Weights of a small GPT-style language model, trained from scratch on English Wikipedia.
Size: 12 layers, width 192, 2 heads of 96, 5.75M parameters.
Architecture: untied embeddings, capped logits.
Training: a variant of Muon for these matrices, 184M tokens, 11231 steps.
MLP neurons of a small language model. Each row is named by its layer, matrix (up: input weights) and neuron, and shows model dimensions 0-127. Each number is 128 + 32 x the weight over its row's rms, rounded and kept within 0 to 255. Numbers have three digits each.
After each neuron's rows, "fires after" lists the tokens most often just before its 100 highest values on Wikipedia text that the model never trained on. A number after a token or word is its count.

L6.up59:089169096091143163115105199129128150150129136128057117200070107139146121109108110167139087142159133109192160155157158151129109082091115140126150128145122122074135167147096186136144040105065117086122125171145160063078124087121116103149149073096105108076115182149143146149113171116188214098096131167132144097127085091137050085102128171139125095151139150091113106141098141057137144104136
fires after: " |" 27, " d" 7, " re" 6, " comp" 6, " b" 6

L4.up317:160069109154098105188134132121128124113124137127124103136179178122124112174149110116140112116038081108097100218123143141137169148138111134142167153146113147066101097112144105135145158140151120090126107191135116166141118089142089153107185171164061125111181125186118164079173106107121168176103076163154152092123142078169127118083126170127156073109143121093127117209049155137177116148165
fires after: "a" 17, " c" 16, "eb" 9, " C" 8, " t" 7, " l" 7

L7.up70:106090087194157136121116210144104104135109125124188102127131075126158197161136149138131119164166126130171131134106151133103175103128117093139073065213144115093125128142133103048135186175111162170138162142102130099171134164120110161141111115101125174149087133138105145158092109162171130153117150138149147096149168197054165103125174150168142135128106047163093122157106143141119167180122
fires after: " the" 23, " s" 18, " ex" 12, " The" 5, " a" 5

L4.up14:085128121132146151175139113113139123102129134129065144106116156059230177159104120122135132161146161154177059125139083193198113089098180134062068162149149091127077070168198136186108151137111132108176122099087126126118100110137123123089123128130175131093133098117146192086159133146097134117113133103129129151114115064130140112126165116183090158165161106157149150110140132089097177136123
fires after: " f" 28, " y" 13, "m" 8, " ev" 7, "te" 6, " " 6

L2.up120:090169137153123112172164101131074081139117155152153142134133110090131115080133099129151180202134087128126162100120186086165088115149088081118122131142079103158072141070134164089165073132086144101111138139083085088115148101153160099108122161115133068160106166148117190155137148052083148095150125053148144094138189107181133170105095115100089120144175142159086130099102109068105122136107
fires after: "ar" 17, "stit" 15, "a" 13, "ad" 13, " a" 7

L4.up394:095128167204099169082109086100107184138181115098078095042111143117170095155157085101117191094097119123064126152122128139159137154105095081181092136140151112100148105140108101083126165089154168134154094185123110131124090152181117136148125064154060116139144145152154144135120172124151098119124169145054153126180089090136180156150095166156068182109143110104133164111135150116206130096170
fires after: "u" 18, "ch" 12, "le" 8, "re" 6, "ue" 5, "ou" 5

L7.up105:168147108112089139136101105157139107159136205146078137126171163098210159137111096144051100073131098142078064085111131186155124173111095115108077135110122098106056148119125134159117071102151113184155126085095162117123104126145137134127147182166145124134160104144148135121145077128221155136102167131149146093187117126164170124082121118182158129117100102104137120071120125113146133085059
fires after: " " 19, "em" 19, "t" 9, "m" 8, "ard" 6

L2.up53:168070125096091120082161145151115151169131116165074142144170133076139067114125130125088115129148119124146156128118072101100163087114079103134135126155129114129139135136126072128120150153116148138146110172144075117180096112175155117080149086100163169146152139130115033184112171127105127141121130119148182108124117095131130120166091202094119116070181192100080133177173160093149070144160
fires after: " B" 23, " b" 16, " E" 12, " d" 11, "ro" 11, " re" 7

L4.up355:087063119157087101199079131114102095138125153100104146127139107148075129135103130120169091094099123122175160093133104176140119097115084114128081138104151117155143126150181130123131150114179109191161218102139123124170192164166171116159158123154103156167106144115126078154057134160071126081127147148101159115072159160144120150136123092076089190163172089073165119125116145198195171093121
fires after: " h" 31, " sp" 10, "eat" 6, "h" 4, " V" 4, " Sh" 4

L2.up765:186082062090133159110094157152113152115174125127129132125088093149120125105114128133124142120118131113164159126127127143142097119071135175134116122188105192146123176130210130186121097160105136182167190158150059118177153140072105149157140060184153135134131121077110102138094144097126126120103185142096089155116148161177091108112095170191129105203165121102082106111078134164142091141137
fires after: " w" 16, "H" 12, " W" 11, " ch" 9, "av" 7, " Th" 7

L4.up692:096167065194130131120172141109134108133144115176115100186198095075145131148119100094135142105084191083133079188104132184139118124088099160110094114131171098106120090139189120085142095195133118119145101179150076092175133188080141167143132141142122082137165159190089110129055150103164135077107128135147094111145146096119112101130161156068130094132082123117100097114151114058132129125115
fires after: " w" 29, " t" 16, "b" 8, " b" 8, " m" 5, " T" 5

L6.up516:128118132095146138198106072152126136144082107131109129133118112170145116080096143067169116099144104128104114178167045119079116131127102152160111157169118106138088137106104129100119121103141158148097126082118112143097100172157183121126132097101167087128155112127110126111136188073083136162146081099094160053131126115157156139114121175109099162210126109155114136136118149108147156167092
fires after: " B" 14, " c" 12, "ed" 10, " D" 7, " a" 6, "ag" 5

L4.up263:104142094198128162072102112120157130172102149081138156068137126082038095110144159109112131120107082161179122120137140146140113126161148129132099085106124070179149119127156079192100112145129106075107108100082150105129092114079096120104109169091145089161137096101106119175101196119129190122147097156165177108134086090144075155142224127149091145100093128177087173121142133105132172129058
fires after: " ex" 18, " res" 9, "up" 9, "j" 7, "cc" 6, "amp" 6

L2.up661:161087131134144056105113109163129152129159113147090144093109154120140148102183087177137119189132081116163194158155175122139129107164164079116124083079156182175192199110182159083128102089146111072129121097164111088104124169167191124152139046086106096127087107135106138157163092088140091154143091130142141119076090148124087178163103094087139143145074100047119119175089154102157114108094
fires after: "p" 12, "t" 11, " p" 11, "P" 7, "ar" 6, " s" 6

L4.up191:119085086113138148158074097152092120147172161127124081189170073137162146111147160096149098150177168143150107133134141141135115184019107147093214141187136138103168121188109124123114118106123127087129147108149113159197140081133143157101171161096159115109112153104117098114115118134111140180132127128115110188093136132089217154112134135164128119079194118109122131091156139149095114146121
fires after: " c" 18, " us" 11, " g" 11, "est" 9, " C" 7, "at" 7

L6.up648:178140134182147134068130124095137099154104096112131141099133091133115168165119094098176106111154074151142149142160156089149084104114150183144122168157153158122077152145186124083134131167107109144069196104131118101159087163108150143150115166126110083111162209141107090135142126091135140077097085138088178141111154082072069086171114174139125103144082132140079110058096141140069103144162
fires after: " b" 17, " m" 13, " o" 10, "w" 9, " B" 6, "b" 6

L2.up581:169153106087147090113143142096098159130162170076127185098110126172145162155113135126183158123134176148081068131136142156168125102097172080117154139100056108173127096132135163082086120106153128112150143145099120117052101163189137127126127178130119107106136106080142169103141107068123145151127094131161098102154157209098112148098078158116110134129107129152135191136106156131142134186067
fires after: "er" 13, " ar" 12, "ber" 11, "ut" 9, " loc" 9, "per" 7

L2.up480:138106103113124106106129118091077136136089168175110172146171073162159149172067123145153087118121130092111096128183149184125138137176058125174087077082130149109150112191150070098115127176122136142160113131148158110145125092147144203090088131119120142104118160108100193143094099078125132113128170181143165090127136083103132180129115114120120144072094136144131112121189195184150126141151
fires after: " p" 16, " f" 12, " Sp" 10, "em" 8, "f" 8, " F" 8

L2.up409:151091119111167138146087184078062206124115188167170216116203155141155126129121123143188136144122123079144120154107178139168128148122172072152162123153111095128150120084184063106148102184129131142136120160137102095141154148087144202124119123112114133206151162085080193165157159159080120130123144131155159119156136166181135150119168141157140096136149164116113094165080157141162191118145
fires after: " s" 19, " w" 17, " n" 17, " W" 10, " d" 10, " l" 9

L2.up598:107134168106137099203148074139110181149136106169103191191140123086153133083099138124120169112087141100109160089106108162140125129136160155157147152148109137080123118069086078109186149115114072156200141147121154091143143096156083124098196085100171091147128120124130166116171135102159142133090138192102136097131148112132085172116099101110066151134136097149157102124100124166140178187125
fires after: "ed" 33, "v" 10, "ased" 7

L7.up196:101108107169168139142081146108132069118121142170141096127161145113148192096136135037122140132102102105161102150147114110167137125115173117161099144139169142121110131141162123164117124145125121112101136096086141124163130141109129118173103161123134146093107148162141172221155138100105141112128141199142111091087142147084089100139109063106076144167113158126064129086082143154033125172189
fires after: " h" 24, "l" 15, " w" 13, "w" 8, " g" 6

L2.up136:173120119076081198144094185123100117151160126140093141124105192129114110193198077189180145116141096111176124126171114190117137166067147122107100128085116125130101127095093116170179102102098060119093176163114125151130160178125146133085153163132062123141111155137082117148133104081113145096110132122139062091139110132132145100167101111165098149143153159144100118136107177152110145179123
fires after: " " 28, " K" 9, "-" 7, " m" 7, " M" 7, "az" 6

L2.up509:115139090131080146082120146095105116128180151100096086141132059159109087133109141130115130199110104124127174148137105153136136069092089127103116194130117118118119058177146154134135126104124078069134159124130082152159115100146136137106119116143166114114135128148128122150157194101101052110142122076147121103145112169142169089042129110075178094106161099121185102097080119188173136110117
fires after: "oc" 19, "olog" 17, " Ch" 11, " J" 7, " col" 6, "ines" 5

L2.up211:150164111146104169163101129121122125148151166146141093140110132134109086145110099089102162179094126105104093134123123138131150107119084147205115149152122176109129138149107165129084152129181130128120161170135115177161072111167109078064064055118102128121165101169099108147089125088102133156167164194086144170138107058146123083156137147193087027101170132106142094118125134116094138134163
fires after: "ou" 34, " U" 31, " O" 6

L2.up149:064085113117088171181174075105148165130123159165138103110132076153121163194144111163129097144151085099142078088093102182125142138143114148134107158088112119149103154106088114165158127072075131094153090191154104155125160107153049152120204129096132144210157089139128112095065130178128111148197184180136111114177102099172146126112112135180165121184115109135134102124138136108101127102042
fires after: " " 33, "," 11, " d" 11, "em" 6, " l" 6, " (" 4

L2.up33:127115130166170107070132143126180074099103128158172105127104133147115168088141119151222065127110123139135126115162150121126095152131138135110159124098137171083110139128101156154167086165127124111170129082129126082206145158139113163157175167091126160099102134147118123148100153110115099186091100142175111108083172115100131169105100168175081080092142101047088067057129147080139168144112
fires after: " c" 40, " C" 33, " H" 8, "av" 5, "C" 5

L4.up309:160119149105105201170178109125114159187128135079092095159124040091101100123106112176152156095153126124199147144106140124117124098146099153113123043122139121132151129149091131088170019128184090139118114097109127107177127112129111167140099127098084146104090086116109136153109219071112128135140152145109167172069093100166122148161147193101157131112120116074106125098170068079174088079161
fires after: " e" 27, " d" 26, " b" 15, " a" 13, " D" 5

L2.up568:165168073087098114152175076087134112140076153096154110153105077134125097133126158112150077125105128138065107153086151113125152044136142136114169112134150116106118083220094152111184139119126159127141147099131119091152144129099093112102132087146122144158078162182159211157071100161143131117080126148135166127170124167119130074127106149096140121139093050150096170172147154179143108191137
fires after: "|" 24, " re" 22, "ount" 8, "ab" 6, "enn" 5, " Count" 5

L2.up328:126125135073118162122123094137148184166105073121186185108120169081157149071107127116107092123152152087197153089112109120125172126116149185126170110087115154157175122089185122119117099080085131102091031117106149119133114104150195164135156138090152107168137140091108115154148104144123161084096178140166164134105107151121148067183143083152201122111073111139182177172104147114134122199099
fires after: "ep" 16, "et" 16, "p" 13, "ag" 10, "ot" 4, " p" 4

L2.up124:101159157106082108107166148127172151118099162113136178107088103091159176154169119107100161164182167108153135165187106141164118119175199150150138177118117117115179176147190130114124116083124109145112061134134128175141217166152152132135130135136132152157122106149160124155142110102163093135187162072128127152149047102135103048120179174224081120104121109117134096112114111132108080158152
fires after: "ri" 15, " p" 14, " V" 12, "at" 11, " E" 6, "ag" 5

L4.up593:134131084160104140148071147149111166182171085145080138119110110109148080090087103108110167200146117142194125113168102125182122160139110167097133099083112169127151137122087090125123114075098087110113126163123117141111165178120186097143059141090114093103091158098121144133178105063094144186138114145063079125099160184111085135143098089117142139135115164144093135149145075144117147085107
fires after: "t" 22, " ar" 8, " an" 7, "ar" 5, "h" 4, " us" 4

L2.up412:172148188143171124085166104169169082135113175114126156100132105095115077131130161102150117091152118111120160108107085139127120173158124133082172107158052157125110092123151231065166113140066170099126149125088147074166138090113118155202109129115127088147129138093092128169120122101127111122110119137146099106166143167195118116176070121126103056125058151090120126164075149140149142147102
fires after: "al" 20, " wh" 12, "a" 7, "ar" 7, "m" 7

L2.up613:164105120052170118186122178110124131119128118134121172093106149136128089143167158120165070135099129124123073102124143063134146034132106151110135178097075092162160119140156103143172076120109136142056141116115107097130106079130136138114149133114118113169067129132119132166093155145084189145144162156089083084029115184096128091124151145122090223154132134151108130157139196128107148157134
fires after: " Ad" 15, " s" 15, " ad" 12, " L" 9, " W" 5, " S" 4

L2.up320:172117154108114140075148205131127125087085203146107141204089113159151067139116134082162084125093118174083089107109142147098079139111127093155090134148115084107136079192130128126123155119160062096149133056109078241184134121106147148135064078138125150105142120112089122147113135101140170141187164119120139148133085137100118169133101117117161142055119117138107131118167109121076124083128
fires after: "f" 29, " f" 13, "z" 6, " def" 6

L2.up343:162131134158082068132162174105137204163092097086180124138132142163126082162179137104140130138103134139190110140104124077142112110106151126100069112084111117103119141116089096168140124094145099118117102133150084118130124144181150199126060146150171118183111063093120136093139169153145117123081115080091095125145053088076134161142121117117098143126106081119134178080084126185089131101078
fires after: "eng" 19, "n" 12, "ong" 9, "am" 7, "es" 5

L2.up219:163158134136175122070126103127087134193119145116103127110171137139122201158199112085104167080171089111086129122109126193153132137166126208116124111142161103197118075077152149105106143101163094087138143073135121140121146144114200104159114140133079145092097116125165154122145091126152111122131156135106148121176195190103133114139108135106117080132135109150166179110086052122174118088109
fires after: " ar" 18, "er" 15, " Ar" 11, " comp" 7, " r" 6

L4.up400:146162103188102120086163123068131099083067179162086153152103114087120103141107134120147091103126085131083121151125123139155125061148146168130146152135097091100125131137191197116142203151153121051131119072181109204091193140098135142197123071176182162092119085160128122138128125172134099150148147174110090117150131066149164152134126089123126136131158139163167093198111142147089170134130
fires after: "f" 12, " f" 11, "end" 10, "r" 7, " dis" 7, "es" 6

L2.up300:168080096119103106104081096129134111100073123178164108167167139145093190144146083062184116096163111151125109134135152138122109171147146093154155167084182173069116132152070147131124132103139114183138097145143106161158218155142178120158087168126137108184072112091136113148119133171083082115115110137101088144137150113161069192065110139188128182161102110088206104172136112084215131104076
fires after: " ch" 21, " H" 16, " h" 14, " Ch" 12, "|" 7, "h" 5